config = dict(
    num_attention_heads=6,
    intermediate_size=768,
    hidden_act='tanh_gelu',
    rope_fraction=0.5,
    tie_word_embeddings=False,
    parallel_block=True,
    init_std_qkv=0.0314,
    init_std_up=0.0314,
    beta2=0.99,
    warmup_steps=435,
    schedule='wsd',
    z_loss=1e-05,
)
MLP neurons of a small language model. Each row is named by its layer, matrix (up: input weights) and neuron, and shows model dimensions 64-191. Each number is 128 + 24 x the weight over its row's rms, rounded and kept within 0 to 255. Numbers have three digits each.
After each neuron's rows, "fires on" lists the tokens most often at its 100 highest values on Wikipedia text that the model never trained on; "fires in" lists the words (lower case) most often at its 100 highest values on Wikipedia text that the model never trained on. A number after a token or word is its count.

L4.up344:115103127069125100108106107116090156115101105114126109111127088142136141109101115118120127119110104107131177134130121183129093116087116134161106153126100162108164109128113146123124124129139102162117118123128178181122129112161126115125149173151094125088130128115150091111100118114156131142102168103142115138116124149161068171180173103165102104150150129131095143126107142126108136139114
fires on: "born" 21, " born" 21, "unn" 8, "aily" 7, " fed" 7
fires in: "born" 39, "daily" 7, "federal" 7, "match" 6

L4.up24:128137143147136138119150130157105141121138099131122119108160124057120138149139156124112139150130157130137146123150130145135114123117119135135108130126132169119162100142135129129155142109137084157142136156135158175118140152140155126127147145153141176131124073155140142118115231151137143167113171133145141128124122193132164167150170095112127154128143136171128157151130145156135108164131
fires on: " both" 22, "ite" 20, " Arena" 9, "ject" 8, "elopment" 6
fires in: "both" 22, "arena" 9, "favourite" 7, "development" 6, "statistics" 5, "basketball" 5

L4.up642:131143116090115195124048128122126111122143124137129137133158134069147121109121164115115152132139148135134086158134147157118148195162129139151150099139102097131084138135132116145130146114102161093146136135155078124145138119120098147125132091127194111129123165143139130117092147117150105099146094162101125127161147121120144119115064160124141128116120121109165109112139107139159144137108
fires on: " out" 52, "History" 15, " much" 10
fires in: "out" 40, "history" 15, "much" 10

L6.up123:149147174147135089101081127156106132148090122134147134106129119151104116107149171125147099152139140105124174142173129118114120120126116107134160137152154163104119110125140121140171129107134105139102100154157147192092119105099140128134111151129120088080134093113117112152159117140109140153110090122111142104162124146065120146134148174117131127119133092155131128094140103151103134140063
fires on: " him" 26, " season" 15, " Phil" 14, " mat" 11, " red" 7, " Inc" 4
fires in: "him" 26, "season" 15, "philadelphia" 10, "matter" 4

L4.up502:116136146133124126116156160117143106116123093121105113119140123109142133116103112137113132123138141120110105141137116118143125131121151151168129121120116129090131130146127115109146112138142122123118130136137154168137134097095113067140078135128127105139217083116111112129107156117176129099142153138129128116075115104135175136121063074116122107181142137153099147132129122129155128114099
fires on: " they" 42, "uck" 15, " on" 15, " only" 5, " access" 5, " Conn" 4
fires in: "they" 42, "on" 14, "only" 5

L6.up391:130140134017132119093129154144110125105117145124130106161147111134107124151119099106170140143109125142139112155104093119115086203161141104130169112135115119128162144060137121109121128120132123138188128112136127137106109106144097114141157079133105088134068127119123096135135111129117143183105124117126126153158124134163125106167121153140128110141102105109078137125158107151131116120099
fires on: " but" 38, "ord" 9, " replaced" 8, "aced" 7, " each" 6, "oup" 4
fires in: "but" 35, "replaced" 8, "jordan" 6, "each" 6, "soup" 4

L8.up355:119167133118130112110137125097180147118135073099118113127158150163119079157117105123127130118137118106137145161125161115103121083130176157094127131154101113125125120139189111120134112094120169120135127113121178170101180097161144120118118134174146092159105146113121158126098093133089134150141162131119115104147154101106140165148131132117132119151131137189124133162124121093128129121112
fires on: " and" 26, " will" 24, " would" 23, " could" 13
fires in: "and" 26, "would" 23, "will" 23, "could" 12

L4.up492:139120121129107119124088158132111140130106123145128139114161126091137140183119130119117132125139142128126137168087111135116149175156109160146124115162082110126135129099110138131129121127124146148125121143160059152108125128095095098134119098143129095118123148110127133123144211109150119176102103118141128107119131145138115110142140131151145129127131114154167102102129132117148157123071
fires on: " York" 25, " Phil" 17, " Se" 13, " post" 10, " rather" 6, "enn" 4
fires in: "york" 25, "philadelphia" 10, "rather" 6, "post" 6, "sea" 5, "philip" 4

L3.up758:092093091117102122127144126118103105125120117107111171135110123124165042143113026108135122164119188102144104145069112122126164105120120151143089101080088111150153147116116110148144122098142139106109110139102115106097147121114118148120117115148156116123084147121127127133106143121110107138132139130125083088114119108128092118094163139139082174117118091120156140103119127167110161141148
fires on: " also" 43, "99" 16, " active" 6, "pecially" 6, "rew" 5
fires in: "also" 43, "1999" 10, "active" 6, "especially" 6

L4.up163:131139107113120156103081133136109144101125144125104132137173104064128145125099133120115134115137081120118166132102104149118117157101141176132130121193078126119108101109114135117109139126133117156169148129124168115136129108118128102134110104133093114034175105143127121078117125098148143105130157130156096088109143129121123144168189139164117122138116104126107130125130139117148171132107
fires on: " while" 20, "ference" 13, "imately" 12, " fact" 11, "cer" 11
fires in: "while" 20, "platycerium" 10, "approximately" 9, "conference" 6, "difference" 5, "when" 5

L2.up662:117104165116138116095119146129121099124126123145146114118146128109136093149149136157085126144141101130126129139125125163121080158157141127098148122117132153164161117106178122139105087124151113080095180101122167123119150105114125159138095109098108092137168155140098153109084098172113158087133131176106117136122148150118151100134152103124156127102100140155140091087166102131163163145128
fires on: " in" 46, " w" 18, " on" 14, " re" 4, " over" 4
fires in: "in" 45, "on" 11

L2.up448:106136145145147146134143194121133125110114104076144073164102175136166143092103121142113108135111172124136148178110160174144151096122130118127112122137104115142129112123150164129174104173108120110125129088146168134117145139134100117136103114143073136081139123118127104073123120114091117121118114159118117160166158136074127063127110098126126129132133118118104119111103126147161132164136
fires on: "ball" 15, " Cup" 15, "eball" 11, " football" 11, " bass" 9, "weight" 9
fires in: "cup" 15, "volleyball" 14, "baseball" 11, "football" 11, "bass" 8, "guitar" 8

L4.up554:114113137135102112115160123108139119143125163128130143144105135084141116170120124117155111135113201138119112140083154136126168135158103132121123126128120092154127131118142134153109111107141128078097104134116106136118139141067113183118119136134141103148110124108131144161161187125115140199166112123127143141113120109154127124100151162133138135123103132121109108114122160128106180145119
fires on: " also" 58, " co" 14, " major" 5, " Young" 4, " Rev" 4
fires in: "also" 58, "co" 7, "young" 4, "majority" 4

L4.up278:136132153103129148110136152129120151133118133139139154116165108077124146133094143146129125138135207152105139140153144188150114160122086122174121126142133131153164125150137119127131112102144096151123135133130137171141117150139128117122140155134094168152133098177138099138123156129155108217194162103125126116094117133133164142134128134142139124137122131132146150114135121135123103137137
fires on: " band" 24, " ad" 13, "ically" 12, " basketball" 10, " called" 10, " joined" 8
fires in: "band" 20, "basketball" 10, "called" 10, "joined" 8, "florida" 5

L3.up591:123178129140113149111134136144175116124133146093111108144137135120126178133033147127196123119130172105087148131098132131131107179135123213151147142139116106135144132081126140133130123147123128130119118111104131127132099172077117112138104124128086099114133127119119043121147150107139124149146163110139147102110132135145206133126139135155154149145112100130121146134143161156142154123178
fires on: " major" 15, " before" 15, " single" 14, "aries" 10, "led" 10, "arn" 8
fires in: "before" 15, "single" 14, "majority" 8, "major" 7, "titled" 4, "election" 4

L3.up488:118124132136113124088136137159165123132123110123163148131133134132172138144086109112162123157114151180120152147107158121132142213125121198127130147121137118165161124118121154107141132146122146115112117125141124158125072146132117167129113148164124118133085198134128104114079140132130130184136139136140109146118129082140094126132125130143121187137146146127200178088131151163143143154132
fires on: " also" 47, " head" 13, "eball" 11, " involved" 6
fires in: "also" 47, "baseball" 11, "involved" 6, "headquarters" 4

L3.up471:115109125160118109139135172161237107127115117145166176133124133133122113139080119122156027149133153111141139144101151122141130137152129168126118115076141112145160149130123126144147129126140141115109118144108116088100117142150122139129122143142117180128133120096105140120136137114113121156133092139126147089124136103135088119104143128131117139119131155119230179080139123107132130127148
fires on: " most" 26, " also" 22, " Total" 16, " up" 13, " aut" 4, "pecially" 4
fires in: "most" 23, "also" 22, "total" 16, "up" 7, "especially" 4

L2.up673:101117118059123096166137134086168146111150123143133153144130117121155140127120094123152095105155088093114136145150133126121122117097139154171090175096133110123178153103116148133150096113122148123059068113104138106119097141122108124140145126098150123156153083115102117103116115152121104127136131132134098141129102128147089118149124158146171148108154167142166151159149130119116179109135
fires on: " also" 69, " post" 8, " construction" 7, "ently" 6, "den" 4, " again" 4
fires in: "also" 69, "construction" 7, "post" 6, "subsequently" 5, "again" 4

L4.up494:139137140144126111138050130095129136123134130133104114111136164139118126133129148164133118139111178150094098127124159131127140150126153135148146137143118125121093101141131119105127134135137093114113119153100117169103139132039118106139079116128156088121140131096097122142141159128155156146105094092150124128083117080111174117125100103099133118147142162126151121109138148122146130127140
fires on: " due" 19, " adv" 16, " Released" 13, "(s" 9, " career" 8, "PA" 6
fires in: "due" 19, "released" 13, "s" 9, "career" 8, "advance" 5

L3.up673:134128144107137126119114095135147147120143126120143121143148113117117140117034189151120090109136095176110144121169100133136119086097135149150130134187141129108105106101139101157120125119133130131137119128126141104122090174135145086131142116077136129085105065133111156127119096128120145097098070144108076123126126154127162134147138132147147115155162160130188155151154123140125131113117
fires on: " while" 19, " reported" 14, "stant" 13, "ospital" 10, "imately" 9
fires in: "while" 19, "reported" 11, "hospital" 10, "approximately" 7, "constantine" 4, "administration" 4

L2.up492:109122130116136105118141128116146094113144158140115153091141133117145144140108078137180092105148116094123165138083109138151119141108122156128103132106135100089141148103142152127176116137111133149099127114133085113107132148149128103124093138126108182091119061111104123114149129125129132127145097109098119121112109155146147131125150114132181129099125098095114181096154157097135161111153
fires on: " also" 43, "ently" 15, " Title" 8, " Dam" 7
fires in: "also" 43, "title" 8, "subsequently" 7, "dam" 4

L6.up16:138142155236166111141074083088150125131074147137132137148116137135094145146143089122135083146130098119094140123107114128122095126084124084114187147173126137116099099103113153133167153141144151156131116130102133142084122122130146087157097125127146140089114129120121141159147125123119181115093113080161144134133136170094111112119124098102111129109145113131150138108150128129129130137140
fires on: " as" 94, "ference" 4
fires in: "as" 90

L4.up710:123118142146106095141104147122127116132131107140110122107142181081135126169110134129123116130117122143127104162108147134139139152158124121144142122130129094130101129125132143141143120127138144126115109162118089168098132129069114098130079117145159101133140098107107134161111189133142133199089093113128147120099117122125152114104138091100103126120151145143150121124143136141137127137094
fires on: " they" 35, " adv" 14, " cons" 13, " first" 9, " access" 5, " Name" 5
fires in: "they" 35, "first" 9, "advance" 5, "name" 5

L2.up312:112124175155115154101134169124152150116168105105161094122159134106168129112134119128124133149129141103092151150130111130128132126104135135102141120139119122161142113172131146125181058139165109139117089116123146130089156131103097158142097063103156125131150163133127137081115125102113143123092164180118144139172145126122138131152120131124142154150135146126120099110103117166131138131072
fires on: " population" 16, " age" 16, "ensity" 13, " family" 8, "board" 7, " average" 5
fires in: "population" 16, "age" 16, "density" 12, "family" 8, "average" 6, "website" 5

L9.up39:131115123149127125132130161113105145102135121091155149108136142101135093142124100178127090151147108103124136131134125147144115134083166112131083094107141105138125140142120100125161124137142140119134143128117191173138143166124112156173116100152155101086165152127102182074102136093131103150127119134144099153131180132090105129151167129098136151095119091146149121131161135120096165183121
fires on: " as" 84, "ent" 4
fires in: "as" 82

L8.up32:089150138107132107138138119135169133110141148135112106146117142161090118135128160129134125137122117130137093120135111109110138102149137125133143114120187064172131143146086116108148127150116176136139122140129147125120140110114113141116114132161078125128139124090069142117166098128132113154120142112115134131159165122095147131149118128151108089093149127092121146091144168110078153150086
fires on: " all" 40, " most" 27, "one" 6, " different" 6
fires in: "all" 34, "most" 24, "different" 6, "one" 4, "mostly" 4

L4.up499:117148128097136186108120132124108144127118125134119133148134092188133154122122130109128141118129138125120134137142128153156106139099126162162124149148126161122144118149112126149157132137139153147150138127137170159146124112122137128139102144147143121090128115151144102118103110133156129157135137124146131118116131098160150169150141108161144110168150130149090145146134148146142157145160
fires on: "born" 19, " sent" 18, " born" 17, "led" 12, "ult" 7
fires in: "born" 33, "sent" 11, "sentence" 5, "spent" 5

L8.up551:106128149161126139109144133106126134091128108079157086131141129113132126120124094140100099135130101108131108180122132131123152106160153144191107124164122128152082099128146133105153133159182172121118105097135109133085124117162095129128126115107129139124139155091089131070101123126116097136128097125137093109149156118065129096130126132123130159129106117149161091119107077160153139178111
fires on: " played" 24, "ts" 17, " medal" 13, "ats" 8, "eball" 8, "ances" 4
fires in: "played" 24, "medal" 13, "baseball" 8, "appearances" 4, "pts" 4

L3.up228:119135112132101105129139134159159119131121139123098163131131137133139126144244130137170115123131194129131102138087128117131145178153111194123123129138124101157134110113121135138135131127143143109116114124123112153105127168113113159140111126141139116131198060112148117127152162125139124145165069123135124089127127122128195107102115144118134145115107130127132099104126137106152165150152
fires on: " also" 79, " post" 7, "ird" 4, " major" 4
fires in: "also" 79

L6.up665:134149150082129145146127171152140145117118120141142096092184126122115132188109133147130139127142148176129141136132128136121127184097141068142153152127120055140124140102147141155139123137123131130132092108125079125094091114146079138137108106108126134135108087132131097144083132140134117154127129097140147148158132128091174111137090098116126139131138115142159134125158120151134110118144
fires on: " then" 18, " All" 9, "(s" 9, " Conference" 8, " placed" 8, "CC" 7
fires in: "then" 18, "s" 9, "conference" 8, "placed" 8, "all" 8, "labor" 4

L6.up707:125130107114126104148138064115127109124135123128165143133122135134127091207124097124097120146107112149123063127115131133129088127102115101122157143129098147149109131112101127129166137115132162134114123099104107065108096132171136141146110114097169147117116137131112152130129066117125151111119125110152130126143127124110095097123123120121101120128131127119159129125090121128136118129146
fires on: " place" 51, " played" 9, "ference" 8, " active" 7, "ating" 5, " hor" 4
fires in: "place" 51, "played" 9, "active" 7, "difference" 5

L4.up333:126136088141118157147076132082134135125118125137111148116128143121130119181126111134115144136140165137123117128114139148148142144109152139101123140114093110126142115149114140141111137117141144139127114131107101131127145126122110149141105120133153113169147141094140132120108156133134139124107142111146131122116128126114135116128142127126130131138135127174147104139127140126121176128098
fires on: " such" 32, " pro" 14, "ven" 13, " i" 11, "ques" 8
fires in: "such" 32, "techniques" 7, "i" 6, "especially" 5

L6.up228:128147149159145094094110083160127129110113114121191123159141105101086124107107149087099107140112124132123190124126081101163086127072112119129134133152138134137140115062125131139146134124144149120135118159124144121109082105152167111148102140104129133101094065125133117122135108126114148119079147121141121148139153141146137120146120115116112120126147124143104133130198144154123116134114
fires on: " who" 27, " four" 14, " Pat" 13, " three" 8, "ited" 5, " century" 4
fires in: "who" 27, "four" 13, "three" 8, "century" 4

L3.up102:142152143102137162136122102116102147123128130189115068120135132125130170107242097133143150137129136080111151112154164129118088132161151059034115076141127113114148108120136130097121135128118129118150128082114139131135128096113120132117131110127144120152117107117125071145077118131122116130148065102110163159135134148106129124159129119124115134159126119144111134153128125056148099116131
fires on: " than" 29, " made" 21, " record" 18, " just" 7, " way" 4
fires in: "than" 29, "made" 21, "record" 9, "recording" 6, "just" 6, "way" 4

L4.up652:136121127169118080142154149110142112144115148129119153130101137090118125129133148147152094131137170143119107130073169122124160100148108135127114128109146115166110135138146105153121114114165111099063102150086122137097128138058117133126108147115158113100118077090098138147144179131124141148164108098130134101094119096114136115113167150116159114096109146123140127106120140117106138129132
fires on: " all" 35, " non" 12, " ass" 11, " most" 8, "umbent" 6, " dist" 5
fires in: "all" 29, "non" 11, "incumbent" 6, "most" 5

L9.up160:134177113153103135117127149155188155133137123127094138100119141144126125120124157122151132121114161055124164121139114140101109095157133148112127161110114141129130111115136133164164112089135149164127127103094149163123134129124139122142125117166152067097119157128096128132101142153112115111180111113156137084139150123134183145137174149061113071133100123179100135154144097165122120110091
fires on: " It" 18, " include" 16, " with" 15, " on" 10, " including" 8
fires in: "it" 18, "include" 16, "with" 15, "on" 9, "including" 8, "its" 6

L7.up621:129158135143132121115115151139157100150136169118155155153118140086143160096093115091103125139156134138114148130147151171114128122131100089146138111098151109155117112153153116097096103119119085148144205127115107156159148111151102157172128124190112150195091067145106158146117113105065101132123145124150113127138123168104116119114121165086132145108054114129132141119094120122130137107129
fires on: "ic" 17, ".S" 16, " Rep" 14, " World" 8, " they" 8, "ock" 5
fires in: "s" 15, "atlantic" 8, "world" 8, "they" 8, "classic" 6, "report" 6

L6.up458:149141127183127126132097143121133104116141132131186195162126145125141169132158123115129119127144116150119121164153154118142122173141124157147157118154152178142120113139123132143161140126127164132141140143156141122131139146166143214138105138097167126111124133144139125138151123147123135151149126120142135104131128144140156126110159211138128123136125127102161130100122111157109132152149
fires on: " Air" 37, " town" 24, " char" 10, " Summer" 8, "olution" 7, " artist" 6
fires in: "air" 25, "town" 21, "summer" 8, "artist" 4

L3.up123:095081113105114108136133116125171128130112123144162145119116126140187113138182092118150127112116155090137102133123123093131147111121107186170123130099123119158140107081119127113143138133128151125121115121121121139125104164147127152130128135144173115139200134117121140136127122117136093157109059129142143109132127034138123113103139126139113128137124158124196134080121122111142147144133
fires on: " until" 21, "ance" 14, " also" 13, " involved" 10, " sat" 9, "(s" 9
fires in: "until" 21, "also" 13, "involved" 10, "s" 9, "satellites" 6, "information" 6

L6.up471:138152165130156089118081088125139126134090102133123123126153123130127142083127180127120063145139144131122183149118109138138113161077165105130127140140123093121150091099137135127133150131143155120091101142128161163114116091131112107211082145076132107080109083122113103130123111155118144168103108117120138132137138149064121095156112156127117124125131140127128143113208107146130132148119
fires on: " as" 37, " him" 37, "ent" 5, "rest" 4
fires in: "him" 37, "as" 35

L2.up646:106125135130133106116138136130108125106135176148175109119119151085109123120147152144134100162129150068106125134122131127147126117121134114107134106138108161176136132167114131128114122117155113129148139072127172169101175162112118116113125085151119105128115140091155099103127112079103161070138135112132138110161155159091197122101084152122122121132134118131081129122135090133150127219129
fires on: " its" 23, " these" 11, "ware" 9, " per" 8, " control" 7, "ability" 6
fires in: "its" 23, "these" 11, "control" 7, "software" 5, "hardware" 4

L3.up297:123165126147127095121139119116144132129128147090163138134112137125158105124118069102144170171125128111113119138094142153120131112146129085067127118103123103155123156122135142095116131167118135117124134116117134152125096115115126162140135122130087083150074251102112160125121107136109143146102091133141114167126135162115021118119110135110082158132133117128068117148126141123134137136140
fires on: " but" 27, " head" 15, "iction" 13, "ects" 11, " claim" 8, " See" 5
fires in: "but" 26, "head" 7, "see" 5, "claimed" 5, "effects" 4, "jurisdiction" 4

L2.up720:108139115144111088108161179123163117109124123113201092114163171131148156120171116123122142133135151128063126148138129125109142131135114135146104134128148137143114142100121156122163093154170110124111149077105130116125121133127108119159104087162152139091186151145155115119096129132100119118088160159142129138106114119068119143137121110161138135107109132104138133113090110132126133155150
fires on: "″N" 18, "ensity" 9, " American" 9, " total" 7, " average" 5, " series" 5
fires in: "n" 18, "density" 9, "american" 9, "total" 7, "average" 5, "series" 5

L8.up484:138117165146116148088125141114126130141124126091129139118089123131117120136160138135137124077126130142100118131138122105148136093104118149182169096136151093148137121147116142147156083142160121125122165133159129143090119142118132119126108110112126142142147126126138115131094167103071099144104107115116106123111143168076110102151109120089101157123097085080115146080126131104131177174138
fires on: "'s" 16, " s" 12, " first" 11, " First" 11, " second" 9, "ual" 7
fires in: "first" 21, "s" 16, "second" 8, "third" 4, "0" 4

L8.up463:118149152150130101120165178101129123108108140121154105114125112116128053112114141146111097121152115052156117154145160128118126103160131133129100093177142121139158144140108107137151105138152149130127125090103122126109137150153120124144101126153113112123130158156104130080101151138091102146101147154137122112169136153096143100130126109130103145114095131132152134129115157181101119160107
fires on: " for" 49, " played" 20, " scored" 4
fires in: "for" 50, "played" 20, "scored" 4

L6.up206:125126141167120139152176076170120115134116128113166155132147104108113086143103120105130131155123108144131098126114108102101136139109090136092142142179170145124111136105113116116081099122106159110111138111127112099142084106107143150105099109103104117128112102116128126126132097114111102092083118137138151134148159111113141117119117127116126123107122079124110139124088122146126111112124
fires on: " there" 29, " head" 23, " sp" 17, " There" 9, "head" 6, " Head" 6
fires in: "there" 32, "head" 15, "headquarters" 5

L6.up261:103126126112093134084104119156112119108127098121185129140153099092106137082105126114072128119141098124145113136136072105154133148119134126142093086134165122139130117095105119130136130104118161110128142135146103076115131111151136107084090116087166118081117074141120126110099078131121123046113148141116120120129154101140132094130117164139120145126132139103094146152146134152124096140150
fires on: " while" 25, " when" 21, "ole" 15, "iel" 9, "enced" 7
fires in: "while" 25, "when" 21, "period" 6, "mausoleum" 6, "new" 6, "pole" 5

L9.up657:109134149132115149140171170085120127112143106120121149119126111108096086134109161161104072135090073081122111175146144133111142106127157130120118113142147097119149131111161117150171126088137132121132141127127150132111145111122100108120106084152160102146109128131125131134092107117092114122165132130134089103130160149077159113133155138125129133137117125134142134132139094141147144125107
fires on: " and" 61, " in" 10, " played" 6
fires in: "and" 61, "in" 10, "played" 6

L2.up681:091119145132163114118167136149152105133124147123153111105131181132121088131145119107079142146081114109100154155167120160132103121117141109117120120164151118175144129144161131133115096126178115128107134080131120144107121121144109114143123058133140117127137174115109159141138093132096108112107112128124115153195143169076137129126131146136116089130101103145133145113122182103099165145139
fires on: " all" 17, " different" 12, " member" 11, " rele" 8, " list" 6, " crit" 6
fires in: "all" 14, "different" 11, "member" 11, "relegation" 5, "critics" 5, "between" 5

L6.up559:100105137200136135107150181145121128114066132141148091110143110153129130056130108120136122133125129106118165130150113133157149113121138145151108084125122160092164133162139136107202117097127112127129153144143158172100132166124170088081136175103145151091157122118089153119136131134141124063104144138114122108119158110146127148143148106154116133137156129134107178122146125153105120133138
fires on: " both" 12, " Year" 11, " such" 10, "rop" 10, "aly" 8
fires in: "both" 12, "year" 11, "such" 10, "metropolitan" 8, "including" 5, "feature" 4

L3.up427:144095146122117118114132133139148110127144150128093104131123143102076095121117020130146130125122129118106128128102104108126131112154133028099157131141132124120085129138146134174131118121139123108124095156088124118110151134102127126135119117118119103125093112136113143155154138119143152133141115106111071110107122147132148126106120120126114122121124131140081094074127150119124151111085
fires on: " first" 19, " support" 18, " adv" 16, " conduct" 9, " last" 9
fires in: "first" 19, "support" 11, "last" 8, "advance" 5, "supported" 5, "conducted" 4

L8.up547:127105120143094155108155131130092091132130155127131095121132135105122122136118127172132130145132139133105130132127145121137111149131121150109105073164111124096142125148124134138141114164192146117119118139087160143097166126151136191132107120149105097115117110143118135057114129094139099147098111155102137137121139131105097071126102081129103138108113112069120152104121106157120128196132
fires on: "nd" 15, "st" 15, " second" 12, " First" 11, "rd" 8, " Gold" 8
fires in: "second" 15, "first" 13, "gold" 8, "2nd" 5, "kunstmuseum" 5, "rsd" 5

L6.up83:128133153098131114138066140095131145140116116139160168129169113122122107151126164154072033138120121124105102142144121153137146133093141094157125125140145122153105156128120123107154123113136152121194136133123117120105107107121127163094083142112194105146142114125130159152117099124138157174113101111149135136130123077076091091125135116130132123129125155110095153118151104114134100131108
fires on: " as" 54, " As" 12, " sit" 6, " bas" 5
fires in: "as" 65

L6.up283:119134158164122158147145192103140124121107130145078090128163111117154111115119134151132083106152102126133123106119126128121149114115154107168086142096179059137147145148152122129119097128102136093117127102102116114136161133115102083142131120089140133120128091143094091116074120130151064102157158130116139109114157102119141124118091121146132138145129142124124145151190130139126091115167
fires on: " while" 26, " par" 17, " when" 14, " While" 7, " towards" 5, " across" 4
fires in: "while" 33, "when" 14, "towards" 5, "across" 4, "parade" 4

L6.up167:142160159166155117129133130138142131143115124136170183128150101118106127252129177110118099151134132153108162140133131117168110178089127124133168146171151140144113120095116120152163144099146155121090140146120121108110107084137148105151082139100167135055125066138116109140112112112116130164107108122137147106157160094092143113125131126132131132131149114135125161133171110163126122129103
fires on: " while" 41, " band" 8, " where" 8, "ph" 4
fires in: "while" 41, "where" 8, "band" 5

L2.up365:099155186155132102061144130116139145116164103103121076147119174129152156117153089146124161156127137103126134136128116140113154111093156149118100141162149150150120110131147161130133109164156138126110162110103141107122117119116122123125105084171110154072162156081124110121096139119092108123112115174135141116158107114138121115137164137121162096133101111162126115097102135151094144107153
fires on: " there" 35, " them" 21, " career" 18, " countries" 6, "There" 5, " now" 5
fires in: "there" 37, "career" 18, "them" 14, "countries" 6, "now" 5, "theme" 4

L4.up434:139136126122131110143084146153191107123156118137151159157080127129117156137124121114148112117135158131113162135132154093155138126126143112084153142160145114139127136123122102157124116127159132076078127163088137107128099123122137132170130149119062150096089127118127113132127106158116110167113150134132129129119130119130170117095060125110179109138129145101175136122153116160133133078147
fires on: " any" 18, " Total" 17, "16" 16, "ism" 13, " most" 9, "15" 9
fires in: "total" 17, "any" 15, "most" 8, "16" 8, "15" 5

L3.up630:130140124147128106113124138101123130124124141145135117135133136124101158144073162126200160113127128141104121122106119129123134170131130157061134153158126127155143125150126149108137134140137132127126107146117133181104072188108133128143115115124109095134110174115106132120196113143147164151145130131143075141132131080138197125148140129136119093148111172129088143069127139149131172130145
fires on: " be" 59, " top" 13, " coll" 6, " length" 6, " el" 4, "less" 4
fires in: "be" 46, "top" 12, "length" 5

L4.up194:143136112098108155107155124136138121122133106118138113109126141067132122132110127138112165153138174161118075137137121129114128200171115134113112116135119119171115116139133125100117123098117099114137142122152059100138133126113094136116139117165119162184103108138149119119110118115107127086110137151114123150134135170115181121119045142130151142136132126103179117126123140134135105155103
fires on: " out" 27, " joined" 14, " fr" 11, "ude" 8, "/A" 7, " noted" 7
fires in: "out" 25, "joined" 14, "noted" 7, "a" 6

L4.up612:113125133152116126131068138134125135131105088140137148098141099170142148165118152123100141142136135137132133136141110160145138139141110140162122115128110161132181127140121143144151144099125128135147142138142121122125132146139132092121123155169139157113202087136159143125128162137145126168084128137132147133135130095151138122139176125167132126149172130113125132137126112140132126165116
fires on: " band" 22, " still" 13, " District" 7, "by" 6, " called" 6
fires in: "band" 19, "still" 13, "district" 7, "called" 6, "family" 5, "global" 4

L3.up514:134109145094124139112122104130155125125137121134073085126138127125113140115132052156131113116126152170110148120130130193126106120090113148177148173140131142094106098133129118154138128121132116141123094139110130136132147124091129104123125142125122125097154084141128072144111127132154123132129072102113204106108116093131181142126131123150151126127160178139197122088130149191119127112129
fires on: " game" 16, "aily" 10, "American" 9, " addition" 8, "ject" 8
fires in: "game" 16, "daily" 10, "american" 9, "addition" 8, "year" 7, "about" 5

L9.up388:137148133137079105126109154119119117143108138136124146113133151142116166139149103158139096145175132122100101164161105141141119137110128125153110107128150123140133059113135115158135104154118126133103122149125120188135109124075100116165140090135130123135091131141137159145134140111117148142106118113129097107167133123086118124154141142118087151110089124120137099125144142133134103138137
fires on: " for" 20, "lo" 15, " as" 11, "le" 7, "or" 7, "on" 6
fires in: "for" 20, "as" 11, "loan" 8, "also" 7, "download" 6, "non" 5

L4.up81:122140096135138129144016119110175118092147109127126135169118119049133133095131146117121150116127123123105115146142128078135128145149168137160145088127106109125112145110109108138126144141118151108136136149133113082149128132127099097148125085117160098153141180137132128128135105139169120119114112129150113127116127108156152089114099136127130114157107137102108107118141099128166152110107
fires on: " during" 31, "ner" 15, " sat" 10, " much" 8, "ys" 4, " army" 4
fires in: "during" 31, "much" 8, "satellites" 7, "vulnerabilities" 4, "army" 4

L3.up315:131121165115126129116134138170072121128132129148180079128120126131118147111142061132155130150126128073135147118123137112132110132135138153104126117115154140125169108113135102140168119121132131122127112137123134108118110154158135131133136168129132161107094120086101136130166123139113132125138169142113159171116135175144068139125139126147177099136157231125148175102149155122118126119148
fires on: " Total" 18, " result" 13, " addition" 8, " three" 8, " leading" 7
fires in: "total" 18, "addition" 8, "three" 8, "leading" 7, "result" 6, "manager" 5